Weights of a small transformer language model: 16 layers, rotary positions.
MLP neurons of a small language model. Each row is named by its layer, matrix (up: input weights; down: output weights) and neuron, and shows model dimensions 256-351. Each number is 128 + 32 x the weight over its row's rms, rounded and kept within 0 to 255.
After each neuron's rows, "fires after" lists the tokens most often just before its 100 highest values on Wikipedia text that the model never trained on. A number after a token or word is its count.

L6.up211 [ 98 139 155 116  92 135  44 147 161  86 185 126 120 185  76 120 100 132 131 119 144 139 118 131 156 104  97 167 192 152 130 124  89 153 117 131 158 113 134 178 104  80 104 118 104 112 128 141 156 178 144 148 165 129 211 139 164 139 139 147 205  54 148 163 159 146 103 140 167 152 102 109 134 147 141 126 142 101 155  95 104  41 122  63 131 120 105 137 121 114 143 129 108 119 152  88]
L6.down211 [128 167 173 172 159 120 133 137 165 185 184  94 123 155  70 134 183 101 136 137 149 155 150 152 112  91 132 116 109 118 161 102 134 160 160 154 144 178 130 131 146 143 128  91  76 132  89 130  93 111  97 100  99 117 175 145 151 143  87  98 156 176 129 153 125 112 119 148 138 128 128  84 123 116 147 105 154 121  96  91  98 141  75  45 149 180  90  96 120 145 201 199 113  41 110 136]
fires after: " " 45, " W" 8, " R" 4

L6.up952 [126 101 108 118 170 143 162 217 117  98 106 123 142 133  87  69  81 118 166 109 106 130 133  93 103  73  79  98 111 100 113 143 146 158 151  90 167 155 131  81 109 140 194 127 120 151 161 102  76 195 131  80 136 111  84 101 121 169 112  84  85 113 158 188 112 138 145 126 104  84 130  77 162 132  97 104  90 101 158 204  64 152 124  48 115 145 129 194 174 167 184  90 141  97 127  88]
L6.down952 [122  46  95  73 159 114 185 141  86 114  83 162  91 108 134 129 158 140 110 148 169 154 125 123  98 116 143 158 118 106  86  94 198  91 161 110 101  95 149  89  97 165 142 172  42 128 130 147 136 145 125  64  96 167 169 141 134 180 164 153  95 218  75 148 176 165 135 144  62 103 102 134 107 174 119 227 100 116  89 121 150 157 158 118 179 154 134 108 218 188 146  71 116 128  96 133]
fires after: " (" 27, " \"" 11, ".\n\n" 8, "/" 7, "\n\n" 5, " Jean" 4

L6.up633 [120 160 123 146 150 156  77  93 121 219 118  89 102 113  94 117  85  86  97 132 223 133  91 169 128 111 186 147 172 191 147 153 144 150 133 110 134 158 112 150 172 109 180 156 140 119 119 153 131 136 100 127 192 122 131 127 180  98 150 157 103 104 127 158 103 153 141  45 174 131 130 173 147  91 122  98 190 109 132 170 184 170 108  45 113  87 153 175 103 100 137 146 121 153 217 153]
L6.down633 [ 52 145 148 120 139 153 107 148 156  82 154  81 112 109 158 158 176 143  66 123 127 187 164 167 113 110 105  87  85 128  88 165  89 156 131  67 164 176 155 156 126  72 105 142  85 133 143 138 143 141  89 120 145 130 151 197 133 140 112 163 162 123 212 117  98 163 188 136 170 161 145 153 105 121 186 153 121 165 126  79 128 123 145 122 112 147 162 104 131 106 113 126 108 100  92  78]
fires after: " " 51, " a" 7, "\n" 5, "==" 5

L3.up734 [137 115 153 154  61  91 111 107 119 136 149 128 179 126 147 108 111 104 123 142 124 130 126 132 152 166 137 128 102 101 103 157 107 146 109 184 148 115  89 128 125  89 101 182 125 155 188 146  80 143 128  52  72 135 127 124 172 103 167 128  91 113 157  45  57 143 150 131 130  95 152 182 104 136 145 164 119 101 110 119 104 138 143 174 161 168 106 171 156 151 161 131 114 125 141 139]
L3.down734 [184 109 172 154 136 102 117 162 114 134 145 169 130 114 144 143 146 126 112  83 135  95 119 150  59 125 143 117 149 163 142 132 139  93 166  63 146 155 153 160 156 173 149 118 101 109  98 123 131 113 144  91  80 145 103 133 168  80  70 148  88 137  95 187 146  84 149 155 184 135 137 125 156 120  95 177 166 161 148 121 189 134 151 122 164  48 155 196 154 156 137 138 113 119 164 151]
fires after: "==" 49, " was" 15

L6.up90 [ 98  44 110 103 223 215 129 163 106 125 140 136  90 154 129 149 136 147 135  91 150 157 113 140  68 121 109 131 177  60  95 112 112  63 119 149 117 136 157 124 157 109 111 144 132  76 123 141 149 150 134 139 142 124 184 136 144  94 122  79 157 107 122 161 102  84 124 111 111 135 139 133 149  84 176 150 107  69 130 194 134 166  64 127  48  61 172  98  93 135 132 195 151 158 167  97]
L6.down90 [108 130 132 114 145 154 104  94  66  77 163 125  98 172 139 144  90 121  94 118 118 133 159 124 161 145 109 141 120 154 124 127 145  85 171 100 113 104 142 120 124 146  94 125 150 129 161 122 136 100 106 159 164 170 119 137 100  78 145 148  68 148 179 137 119 117 112  85 119 146 114 150 189 141 158 130  97 155  90 166 161 133 132  99 146 138  99 149 154 155 111 169 155  99 121 166]
fires after: " H" 26, " Sch" 10, " P" 5, "H" 5, " S" 4, " X" 4

L6.up1260 [145 131 104 183  66 159 154 139 115 145 124  93 109 168 142 120 118 164 148 171  68 142 204  44 126 143 105  63 129 139 131 157 130 118 140 189 130  84 127  88  67 115 103 132 108 126   3 113 141  65 175 108 158 168 163 102 158 139 137 164 137 198 126 103 123 144 122 108 138 156 138 179 163 103 145 114 142 132 169 142  91 125 127 121 120 113 119  98 156 158 107 153 159 180 115 140]
L6.down1260 [101 140 159  98 135  86 110  78 133 102 128 187 111 117 125 118 109 127 142 125 149  76 115 123 113 196 173 162 168 192 148  94 166  83 160 128  58 117 117 167 158 117 169  56 102  94 178 130 115 178  66 154 114  99 171 188 111 196  96 105 190 140 130 118 155 148  82 152 157 122 139 108 175 158 103  83  83 148  66 122 138 176  56 121 136 152  78  67 168 165 113 139 105 136 143 129]
fires after: "," 35, "m" 7, "M" 6, "od" 4, "B" 4, " Sim" 4

L9.up1620 [120 137 134  89 157  89  55  93  83 162 108 189 176 160 111 163 119 128  16  65  88 146 139 131 130  87 128 115 146 151 121 141  99 149 111 133 147 118 140 120 137 137 112 113 100 167 170 161 129 153 154  89 140 142 127 146 112  83 126 101 101 143 140  78 181  84 152 119 109 149 160 157  93 125 145 115  81 150 110 138 159 228 152 129 140 182  84 119 102 189 203 151 192 125 177 110]
L9.down1620 [103 119 179 144 118 181 114  93 138 123 161 141  76  99 173  99 116 122 190 205 152 149 117  80 107 156  93 116 151  83 123 123  83 172  90 179  92 165  92  96 215 143 173 124  93 137 129 143 153 141 126 142 127  69 112  96  93 205 144 145 136 157 137 137 125 153  59 117 104  69 147 112 162 131 110  98 154 103 111 162 116 104 122  82 179 133 118 137  97 139 116 106 166 161 123 115]
fires after: " " 50, " in" 9, "19" 5

L6.up1406 [119 108 103 133 137  92 127 129 153  99 182 104 149  87 114 118 139 131 125 108 135 131 138 154 114 141 104  84 148 130 145 131 109 119 189  96 140 136 137 116 172  78  69 215  87 199 152 142 102 122 141 139  99  78 206 133 139 140 112 156 176 123 140  81 113 137 132 160 136 103 128 116  76  79 134 163 122 145 156 100 131  98  51 100 161 119 148 160 184 152 131 132 173 129 134 121]
L6.down1406 [132 147 162 170 147  78 153 144  85  86 131  80  98 130 123  89  72 148  91  75 112  84 141 131 185 103 134 108 107 215 127 122 109  94 141 115 184  74 135 153 122 156  99 101 107 142 133 129  97 155 145 110  99 114  63  63 136 135 144 140 135 113 185 103 145 143 184  72 135  72 157 137 129 127 115 116 132 105  97  95 164 132 131  89 135 105  70 136 147 103 170 126 152 139 169 177]
fires after: "\n" 32, " V" 7, " Municipality" 7, "'\n" 6, " A" 5

L6.up93 [104  79 126 118 145 136 148 113 138 102 106 174 168 159 138 146 102 102 123 129 145 121 158 172 116 108 134 130 207 159 133 160 129 179 136 144 118 101 198 118 153 127  93 120  91 112 182  88  62 193 112 159 190 172 149 153 111 121 112 154 130 104  78 128  66 166 130 153 164 122 138 147  90 147 143 188  88 129 155 125 134 134 197 138 118 141 154 130 102 123 127 100  71 109  48 121]
L6.down93 [118 185 141 116  92 119 153 166  76 130 127 102 150 182 127  57  57 185 121 124 118 155 149  58 139 143 120 177 133 116 168 106 166 109 114 121 183 155 139 126 143 170 147 203 148 188 132 216 128 109 155 161 216 137  99 142 109 150  97 140  89 162 101 123 181 197 161 109 106  89 119 140 162 179  95  99 113 133  52 122 113  97  78 167 128 150 169 113 104 149 117 161 104 134 133 129]
fires after: "S" 12, "s" 9, "as" 8, "os" 7, " Ros" 7, " S" 7

L3.up531 [144 130 118 107 108 153 141 167 143 147 107  95 190 160 119  97 121 148  91 167 110  81 148 110 137 141  84  85 103 124 124  97 112  58 121  93 124 148 101 128  81 106 134 109 102  83  77 104  80 149 108 161 165  90 146 194  98 109 133  78 145 116 147 114 140 141 154 166  28 102 152  87 173 101  96 173 101 122  94 184 146 114 123 127 149  66 106 128 147  94 145  90 155 162 119 106]
L3.down531 [191 103 112  82 166  18 145 162 104 135 191 151  78  84 137  88 121  92 100 169 144 152 101 162 154  97 143  92 123  99 129 123 151 162  84 168 114  76 129 108 153 163 125 200  92  95 155 164 181 173 148  89 135 110 151 160 139 154 138 163 122 171 155 113 123  62 143 128 112 120 176 139 121  94 104 181  69 109 157 131  75 183 144 123 142 142 140  94 164 146 173  76 189 170 158 148]
fires after: " (" 19, ".\n\n" 10, "\n" 10, "/" 10, "==\n" 7

L6.up403 [114  99 106 216  73 165 127 147 161 162 112  79 164 140 143 156 146 106  95  92 128 181 101  86 100 155  89 137 138 113 153 170  69 135 107 182 223 139 139 156 134 110 112  86 175  93  94  62 128  89 158 160 214 137 141 172 164 213 147 112 156  70  91  84 119 121 144 132 119 125 149 121 149  79 177 160 131 107 153 150  98 109  55  99 137 129 120 112 205 166 109 145  85 112 101 112]
L6.down403 [172  96 167  91 158 104 130  97 131  86 163 106  97  81 177 115 111 181 163 123 110  87 184 112 124  91 146 134 112 116 106  75 171 124 101  96  85  91  42  54 176 128 147 176 142 131 139 138 116 199  70 131 121 110 155  72 165 123 117 133  71 110 116 128 143 166  98 110 115 115 117 108 128 155 128  94 133 158 116 122 140 137 101 155 142 119 186  70  72 129 168  95 175 110 169 159]
fires after: " " 30, " sp" 13, " there" 4, " se" 4

L6.up875 [154 174 135 130  88 116 180 133 115 120 124 121 144 183  79 116 147 163 143  96 126 101  93 128  87 165 142 145 185 122  98  51 124  96  57 154  84 131 143 131  81  53  82  97  97 135 176 158 126 144  94 113 137 131 148 151 148  81 181 129 110 135 145  73 106 107 127 171  57 104 158 145 117 189 116 136  54  95 165 105 138 133 120 147 166 200 123 228 157  65 125 136  86 154  93 135]
L6.down875 [166 139 138 120 147 177  85 132 159 159  79 163 130 112  59 109 148 169 117 148  96 140  90 144 172  80 139 183 154 157  81 107 123 105 146 166 157 182 102 132 168 150 158 140 161  95 153 214 102 119  56 123 116 105  95 142 130 121 177 107  96 108 118 120 120  35 147 158 168 120 177  78 118 179  63 160 114  79  72 113 155 110 158 107 127 165 165 106  64 128 108 154 143 157 107 129]
fires after: " the" 47, " The" 13, "The" 6, " mos" 4

L9.up1025 [103 111 117  81 127 165 146 119 152 138 125 152 156 146 156 174 153 177 156 119 138  90  96 135  80 100  86  87 121 134 152 136 103 139 178 157 133 144 140 128  68 132 134 134 130 107  89 131  79 144 151  91  84 170 117 101 108 114 147 143 147 114 127 135  29  77 145  89 145 122 176 120 194 165  61 139  78 114 166 134 156 148 169 114 170 180 187  66 108 132 126 114  44 109 132 145]
L9.down1025 [ 78 127  98 129 148  89 130 148 112 143 125 117  74 114  81 139 156 107  72 123 171 138 139 145 133 132 123 163 138 155 159 160 111 137  77 132 124 131 163 136 145 123 114 194 129 141 128 140 166  99 150 107 154 134 125 135 172 137 135 187 135 212 154 193 126  96 174  88  83 107 125  92 140  94 155 145 133 133  90 137 158 165 114 166 123  92  92  75  94 149 147  93 110 119  90 150]
fires after: " " 66, " the" 9

L3.up1460 [165 134 148 108 133 116 123 112  90 158 137  92  98 139 118 150 129 150 150 118 127 155 128  60 157 148 126 131 140 141 131 135 119  49  79 112 125 113 173  79 147 124 123 175 122 174 159 124 158 129 150 165 156  84 180 147 174 111 137 159 102 113 155 153 102  94 109 115 143 117 118 135 152 169 108 163  94 129 100 127 150 160 156 123  90 137 149 148 120 141 160 127  59 133 166  68]
L3.down1460 [100 102 116 109 111 108 177 118 139 131 133 202  96 147 146 142 171 130  91 104 152  94 153  59 101 120  59 146 145 152 104 111 145  91 147 151  86 138 147  70 160 108 121 140 130 117 121 124 114 111 145 123 152 128 151 168 149  78 138 122  99  71 140 145 173 143 108 152 120 129 129 131 112 102 158 148 155 118 117 149 146  97 127  42 123 144 201 105  69 112 112 155 155 146 102 140]
fires after: " in" 26, " G" 11, "In" 5, " a" 5, " S" 5, " J" 5

L3.up1271 [ 94  90 170 194 159 115 100 141 157  79 138 132 107 195 168 135 208 153 128 139  85 107 133  85 144 103 116  87  85 162 113  54 148 138 127 156  74 156 102 139 146 137 213 132 142 114 123 142 150 108 105 109 129 130 111 129 113 108 149 123 166 162 156 108 135 117  92 129 140 108 128 153  96 158 123 174 107 123 155 159 118 131  99  97 150 105  89 222 165  74 143 112 110 118 122 112]
L3.down1271 [173  95 150 124 196 154 169 130 136  90 168 125 107 140  94 125 125 199 175 164 123 142 134 100 179 120 181 105 146 186 178  95 180 164 123  89  76 123  77 117 125 137 148 122 115 113 115 228  97 143 174 144 143 125  90 132 134  91 106 104 127 122 137 121  91 111  88 124 128 145 134  83  86  93 131 122 145 162  89 180 130 226 162 188 171  73 123 124 121 157 151  84  71 102 134 173]
fires after: ".\n\n" 63, " the" 6, "\n\n" 6

L3.up794 [ 82 156 131 108 154 124 126 120 137 115 177 134 132  98 147 123 110 130 112 106 111  85 153 139  90 175 180  99 153 140 111 109 141 154 132 156 183 152 168 152 129 145 144 140  92 151  47  95 128  92 182 137 115 124 120 150 102 123 169 145 116 161 137 143  91 178 180 151 142  88 108 140 109 157 153  76 148 122 122 101 185 126 144 146 113 123 165 139  79 165 137 111  92  50 127 121]
L3.down794 [155 111 121 185 125 128 151 165 150 133 180 172 142 123 110  97 151  89 104 149 144  97 105  93 168 114 149 185 168 194 139 131 159  94  64  41 120  71 112 152 124 160 150 101 127  47 141 115  86 140 161 116 134 181 148 159  78 180 109 111 117 107  83 120 158 131 142 171 135  76 124 176 206 127 111 146 160 122 115 135 176 110 105  96 127 148  82 116 170 116 117 107 168 116 105 116]
fires after: "==" 21, "." 15, " |" 9, "-" 8, " was" 7

L3.up1064 [122 153 152 153 119  95 125 103 123 167 130 164 120 156  47 101  96 131 123 135 174 140 116 140 155 177  45 179 127 106 158 137 140 111 109 115  83  79 131 153 126  78 121 211  91 131 162 100 114 152 119  99 166 181 152  52 137 158 153  92 165 176 163 134 110 149  95 149 109 145  98  89 139 143 136 103 171 134 141 108 159 128 164 107 156 145 109 107 120 164  96 164 165 148 129 104]
L3.down1064 [137  97  87 181 107  99 158 127 157 113 110 132 114 133 144 170 119 123 129 111 130  99 148 140 124  51 202 119 111 163 162  86  64 132 179 173 139 145 132 141 146 137 155  81 115 183  75 118 129 117 137 146  76 103 110 152 104 124  88 134 126  83  79 199 161 127 165 158 175 136 160 106  71  96 133 123 120 120 129 142  76 126  62 114 110  97 102 158 160 103  88 163 105 149 134 138]
fires after: " " 66, " No" 8

L6.up803 [144 144 126 118 167 129  81 132 106 116 179 197 139 146  79 123 121 140 163  65 143  71 109 166 139 106 117  59  86 137 106  78 110 180  95 121 153 134 126 140  82 179  83 140 124  99 136 113 134 125 101  95  66  89 122  45  95  69 153 128 138 108 165 125 134 100 131 145  82 149  90  71  74  87 112 130 104 107 136 142 168 136 219 165 104 176 136 139 140  89 124  71 109 119  70 161]
L6.down803 [ 64  97 168 136 106 116 184  49 167 171 123 114 173 141 120 114 155 102 162 135 124 120 115 157 142 178 147 126 142 169 158 116  83 117 106 147 124 153 116  72 167 131 122  36 170 157 158 101 100  91 134  88 125  62 120 128 133  89 167 157  89 116  82 156 149  81 140 162 135  82 113 118  92 119 169 134 163 166 136 125 161  83 139 123 183 125 117 119 114 121 107 147 134 154 157 142]
fires after: " " 57, "-" 7

L3.up1670 [128 178 166 110  82 102 144 150 133  92 167 134 139 193 137 143 138  86 147  59 130 128 159 130 139 107 169 166 130 158 130 117 110 127 131 123  94 118 109 153 160  98 142 108 109  83 134 163 140 136 111 139 126 167  62 135 113 223 145 151 186 189 106 163 165 108  83 146 150 116 114 107 115 143 104  93 139 121  97  91 161 161 152 129  80 111 139 109 116 129 128 130  56 116 106 129]
L3.down1670 [137  98 182  95 127 133 144 104 132  55 149 127 137 139 220 102 183 125 174 127 120 131 158 171 173  87 125  96 177 153 136 144  94 110 134 110 128 135 101  60 133  76 134 141 126  98 111 189  83 136 163  97 139 161  95 212  65 118 166 161 134 113 154 100 116  96 155 115 157 159 118 132 116  87 140 146 170  99 108 103 175 120 146 106  80 112 161 107 183  63 118 174  98 165 176 130]
fires after: " " 54, " was" 7, " to" 4

L3.up547 [140 110 114 119 135 113 135  84 157 104 130  84 132 149  96  86 136  80 142  77 135  64 105  95 130 113 111  78 157  83 152 147 128 169 121 163  97 106 124 131 170 143 142 125 155 100  94 156  59 125  73 118 162 128 139 190 108 111 160  93 135 172 151 124 159  93 162  87 119 144 147 168 128  85 117 150 104  36 123 189 179 168 141  60 137 111 149 137  67 125 155 184 164 179 137 102]
L3.down547 [120 128 130 121 159 111 196  57 119  31 156 128 135 139 138 132 177  72 126 141 157 117  89  78  88 155 129  77 201 114 149 195 195 120 175 109 113 128  82 112 108 123 130 164 206 180  74 141 115  67 131  86 190 119 157  90 146 138 159 122 123 171 204  97 150 152 119 132 133 116 115 119 158 119  59  85 115 134 119 174 158 154  93 101 173 121 134 128 121 148 118 132 175 172 109 122]
fires after: " the" 22, " G" 11, " B" 9, " St" 4, " b" 4

L3.up853 [ 92 168 129  99 104 138  82 186 153 162 116 168 163 101 143 130 143 138 153 137 134 112 173  61 167  79 149 158 161 127 121  78 151 104 226 145 101 137 130 134 118 110 122  95 143  87 136 145  75 151 114  73 152 116 106 144 128 131 118  86 128 138  74 135 143 168  85 167  96 187 138  91  99 124 137 138  76 108 114 148 120  95 149 120 128 123 139 110 172 123  97  92 160 112 196  74]
L3.down853 [154 147 104 157 120 126  91 119 108 118 116 165 135 105 136  94  57 141 120 148 140 158 143 141 110 137 168 137 128  80 131 155 121 132 126  54  87 110 103 123 144  91 100 134  65 187 135 139 193 172 106 202 119 127 128 149 151 133  68 151 144 142 148 111 106 120 117  89 116 154  95 136 130 124 126 112 170 171 158 113 155 114 156 172 151 122  78 118 115  97 179  90 135 109 138 150]
fires after: " " 54, " the" 4

L6.up880 [170 186 164  63 128 108  90  98  99 117 147 141  92  83 103  96 190 133 115 133 100 120 132 131 140  75 101 126 132  93 134  73 181 145 103 136 135 102 198 151 116 144 132 120 116 142 150 120 118 116 122 135 143 141 143 157 112 128 131 112 137 155 181 154 175 155 109 119 140 120  94 141 150 130 146  59 114  89 129 134 147  37 150 113 203 160 127 126 144 148 137 143 148 106 140 137]
L6.down880 [133 129 140 139  92 120  87 138 141 130  59 123 158 153 124 108  90 130 134 128 123 170 102 128 159  77 139 134  72 126 146 157 127 163  86 126 161 100  93 111 118 135 129  48  89 125 119 101  93 121 122 179 219 148 154 104 156  88 164 155 109 147 132 137 162 113 124 129  78 118 133 130 139 100 138 151 119 110 102 143 100  59  96  68  89 141 102 100  96 108  98  98  36 153 143 132]
fires after: "," 31, " in" 9, " D" 8, " L" 5, " N" 4

L9.up385 [126 151 116 184 157  33 168 173  80 163 154 133 151 192 145 119 101 135  89  94 164 162 167 170 139 149 148  89 102 179 101 145 143 141 107 127 122 148 171 157  65 179  79 132  83 130 127 108  78 112 179 101 149 149 105 155 105  76 128 126 183  62 159 101  90  54  69  68 150  67  67 131 127 155 140 116 122 155 107 144 103 159 178  53 124  88 125 103 134 147 134 148 128 152 133  75]
L9.down385 [102  92 154 120 149 126  81  75 142 115 152 169 112 105  83 114 147 153 150 143 147  53  80 137 149 109  64 151 108 137 118 123 116 104 153 130  99  66  82 118 157 125 120 128 135 116 138  91 188 138  69 173 168  87 143 120 193  77 131 124  98 106 111 110 131 109 162 144  78 109 132 144 181  84  96 119 125 140 120 157 115 132  92 163 173 107 107 123 118 112  92  78 116 124 136 196]
fires after: " |" 43, " " 5, "7" 5, "5" 5

L3.up1625 [ 62  66 133  73 127 117  57 135 170  95 121 100 129  93 140 115 217 174 118 166  82 154 189 108  82 105  83 158 105 211 105 168 149  69 162 115 121 127 106 143 104  85 175 133  58  98 114 158 148 113 139 132 127 107 120  75 112 168 156 133 128 111 140 149 110  99  94 116 132 129 115 121 112 125 139 146 165 174 173 118  83  70 140 134 144 117 108 143 103 114  75 116 102 166  92 138]
L3.down1625 [159 125 168 143 116  87  73  91 174 136 147 192 109 130 145  99 111 162 143 151 112 135 108 103 192 141 119 135 108 136 116 140  95  91 129 137 116 112  87 119 168 146  72 130 166 118  92  86 108 155  94 193 113 168 144  84 106  92 138 175 188  56 136 132 100  91 140  51 191  99 103 123 176 121 100 124  68 142 104 150 146 108  87 137 110 193  65  97 137  75  80 120  74 183  93 112]
fires after: "P" 13, " P" 13, " H" 8, " K" 7, " O" 7, " R" 6

L6.up860 [171 142 108 108 113 137  82 191 166 112 131 153 209 106 113  72 184 119 129 152 148 169 126 130 147 155 106  92 130 145 119 183 102 186 143 154 110 144 122 115 118 146 156 160 124  90 172  86  97 111 117  71  81 128 104 101 134 104 137  82 115 108 144 144 104 114 162 115  93  89 100 143  75 202 127 101 112 179 144 133 142  86 151 145 186 132 163  84 111 156 116 100 235 122 120 156]
L6.down860 [149 165 148 130 168 115 129 131 131 147 119 126  97 181 140 134 132 103 106  84 131 129 148 138  84 108 126 113 119 156 137  53  83 120 105  82 185 121 163 178 104 116 138 138  85 136 117 164 118 118 140 189 125 134 161 106 159 137 130 108 136 141  93 128 143 128 140 165 205 120 116 117 161 118  70 138 158  79 145 144 195 207  67 149 127 121  80 158  90  93 126 147  96 134 144 129]
fires after: " " 27, " Jr" 7, " N" 7, " P" 6, " Co" 4

L6.up1223 [128 149 123 117  97  91 124 117  75  80 201 201 149 116 114 122 120 133 135 130 192 144 118 174 135 159 123 156 137 134 143  37 119 102 100 115 164 130  82 101 135 113 156 127  82 145 120 116 174 162 102  78 152 117 142 177 200 149 161 168 135 116 170 181  91 128 107 139 110  95 118 137 149 147  37 102 139 165 139 151 106 107 136  79 140 179 144  79 138 102 143 182 133 101  94 107]
L6.down1223 [116 111 196 169 123 153 179 120  99 129 136 115 124 179 169 145 145 114 128 111 124  93 124 115 135  31 140 105 131  88 126 150 152 130 111 123 119 123 138  88 114 135 135 111 113 137 104  64  97 133  97  95 129 136 120 116 112 123 131  72 141  62 112 178 152 155 140 113 124 178 187 179 124  96  95  68  69  83 131  97 136 130 132 120 135 144 115 159 121 142 122  96 116 103 144 128]
fires after: " " 29, " |" 19, " H" 4

L9.up1251 [112 149 129 116 116 121 110  50 113 102 108 106 112 112 132 122 164 169 122 128 156  84 157 101 100  83 144 107  88 163  83 143 139 130  98 144 168 142 167 121 133  97 149 133  90 111 121 157 159 135 230  96 125 113 101  69 120 143  88 130 112 124 164  90 109 118 144 131 100 100 160 162 164  80 119  74 140 172 120 165 122 142  92 147 127 173  99 108 147 156 133 159  60 129 141 107]
L9.down1251 [103  90 164 110 103 157 108 107 123  72 119 149 147 154 128 128 108 114  85 106 163  63  62 150  93 200 150 126 142 141 104  88 185 100 146 109 122 107 126 129 136 126 134  87 112 215 101 103 124 126  99 145 132  93 155 111 107  81 111 117 126  61 205 157 234 158 156  79  77 164 154 192 161 144 109 109 118 153 121 102 154 107 133 159 164 132 129 128  84 145 133 120  97 152 127 130]
fires after: "," 59

L9.up1344 [110 125 158 177  96 189 168 118 168 125 150 135 134 130 164 149 149 150 163  88  83 144 146 105 100 123 148 110 148 159 108  68 113 158  85 164 107 109 176 118 152 147 163 143  89 145 133 116  70 122 134  95 107  67 106 112 187  85  97  70 103 157 105 187  51 127 113 120 129 124 126  96  80 154 137 132 156 121 129 144 136 147  98 101  68 112 135 122  69  94 161 113 140 111 190 164]
L9.down1344 [111 133 205 112 164 169 146 113  83 158 114 128 150 154 113 118 140  96 156 131 111 139  70 141 121 146 148 152 195 171 113  76 114 190 121 114 114  97 126  90 128 157 161 114 105 182  83 123 173 105 153  51 141 110 131 207 142  96 128  49 156  92 144 119 177 134 148 161  61 105 173  98 118 159 110 118 105 119 168 107 140 140 155  98 127 123 125 118  99  93 188 131 120  79 109 155]
fires after: " in" 22, "9" 11, " In" 11, " until" 5, " J" 4, " early" 4

L6.up1313 [127 176 125 113  87 109 118 127 150 168  88 153 155 209  65 131  47  51 103 100 116  99  63 103 123 102 113 174 133 154 142 137  76 151  44 118 169 136  90  87 169 146 131 156 108 115 136 118  84 155 123 160 136 143 190 178 173 107 153 140 145 130 119  64 157 126 192 149 141  95 131 120 155 174 147 171 167 142 160 131 132 132 113 130 147 167  94 143 111 122 144 115 113 135 143 154]
L6.down1313 [102 121 157 112 114  86  81  55 145 133 142 140 107  85 113 131 150 154 126 139  75 124 117 120 150 140 161 100 151 108 118 145 165 131 155 182 117  97 152  99  94 151 119 149 134 178 196 148  75 130 114  79 120 114  81  81 156 164  89 171 128 170 172  94 108 175 102 228 104 141  77 103 119 140 143  86 144 172 113 139 175 130 187 117 145  86 121 138 130 119  99 124 171 192 131 142]
fires after: " " 41, "uki" 5, "u" 4

L6.up838 [119 137 119 148 129 136 148 108 137 143  89 159  90 112 133 175  98 148 128 115 195 144 112 141 122  71 142 104 149  90 173 156 122 127 110 109 152  95  91 173 161 153 111 173 146 131 101 126  30 128 146 140 175 126 102 147  88 120 142 126 131  84 109 138  76  70 148 164 128 113 109 125 140 141 149 153  81 132  41 131  97 107 103 142  97 170 183 137 170 150 143  93 106 165  90  62]
L6.down838 [127 121 114 194 168 139 175 126 159 130 185 110 134 100 165 139 173  94 166 105 167 102 128 105 127 133 133 117 114 139 173 144 104 103  71 114 145  98 179 149 139 114 114 131 128 136 132  94 109 179 142 112 163 203 157 160  86 131  80 147 140 105 167 127 155 143 133 136  85 137  77 176 157 158  57  64 111 139 134  68 125 108 144 185  61  85  96 116 116  95 163 182  97  86 138 123]
fires after: " S" 25, "S" 8, " s" 7, " A" 5, " As" 5

L3.up452 [107  72 102 117 147 125 176 113 161 149 141  96  73 136 203 140 106 129  91  98  70 123 143  69 127 123 113 113 158 101 145  89  99 164 145 110 123 144 170 102  95  58 124  80 108 110 106 128 119 120 159 103 173  79 124  96 151  71 151 126 190 168 118 156 125 130 146 137 102 179 159  78 109 105 158 112 141 145  99 154 119 120  98  94 144  98 134 136 125 169 125 172 134 150 109 149]
L3.down452 [159 126  60 141  87 146 146 171 108 143  95  89 118 113 176 129  97 109 189  95 143  85 131  97 140 122 220 173  93 138 120  84 119  84 123 109  79 166 134 147  98  98 151  59  95 193 155  96 121 149 150 150 165 142 126 112 115  92 128 121 133 149 103  55 136 150 126 114 112 122 101 130  98 120  72 122 167 198  60 103  99 121 100  95 163  64 101  87 120 134 116 135 150 179  97 106]
fires after: "\n" 35, ")\n" 10, ".\n" 5

L3.up892 [ 78 117 123 125 122  54 188 115 116 133 141 145 145 148 115 159 102 137 126 134 125 153 191 126 170 133 100 155 134 125 129 103  69 123 105 135 121  81 111 147 161 144 155  66 154 124 136 178 123 140  66 158 119 142  71 182 166  85 161 127 194 126  92 130  86 148 150 115 138 118 140 132 110  96  54 138 116 116 178 190 146  59 146  97 134 152 154 157 101 100 122 136 100 151 166 158]
L3.down892 [119 126 135 113 136 193 168 150 129 116  99 129 135 128  59 133 166 126 129 108 133 152 105 127 138  97 174 144 102  71 191 144  93 171  82 131 120 173 131 147 128  84  72 148 175 116 108 136 180 148 120 131  82 173 169 135 169 163 123  79 137 143  99 185 132  88 128 107 148 161 120 140 163 198 220 194  91 138 151  94  96 137  53 113 103 110 176 129 157 163 148  88 151 112 192 169]
fires after: " the" 16, " and" 15, " an" 5, " Al" 5, " or" 5, " Mot" 4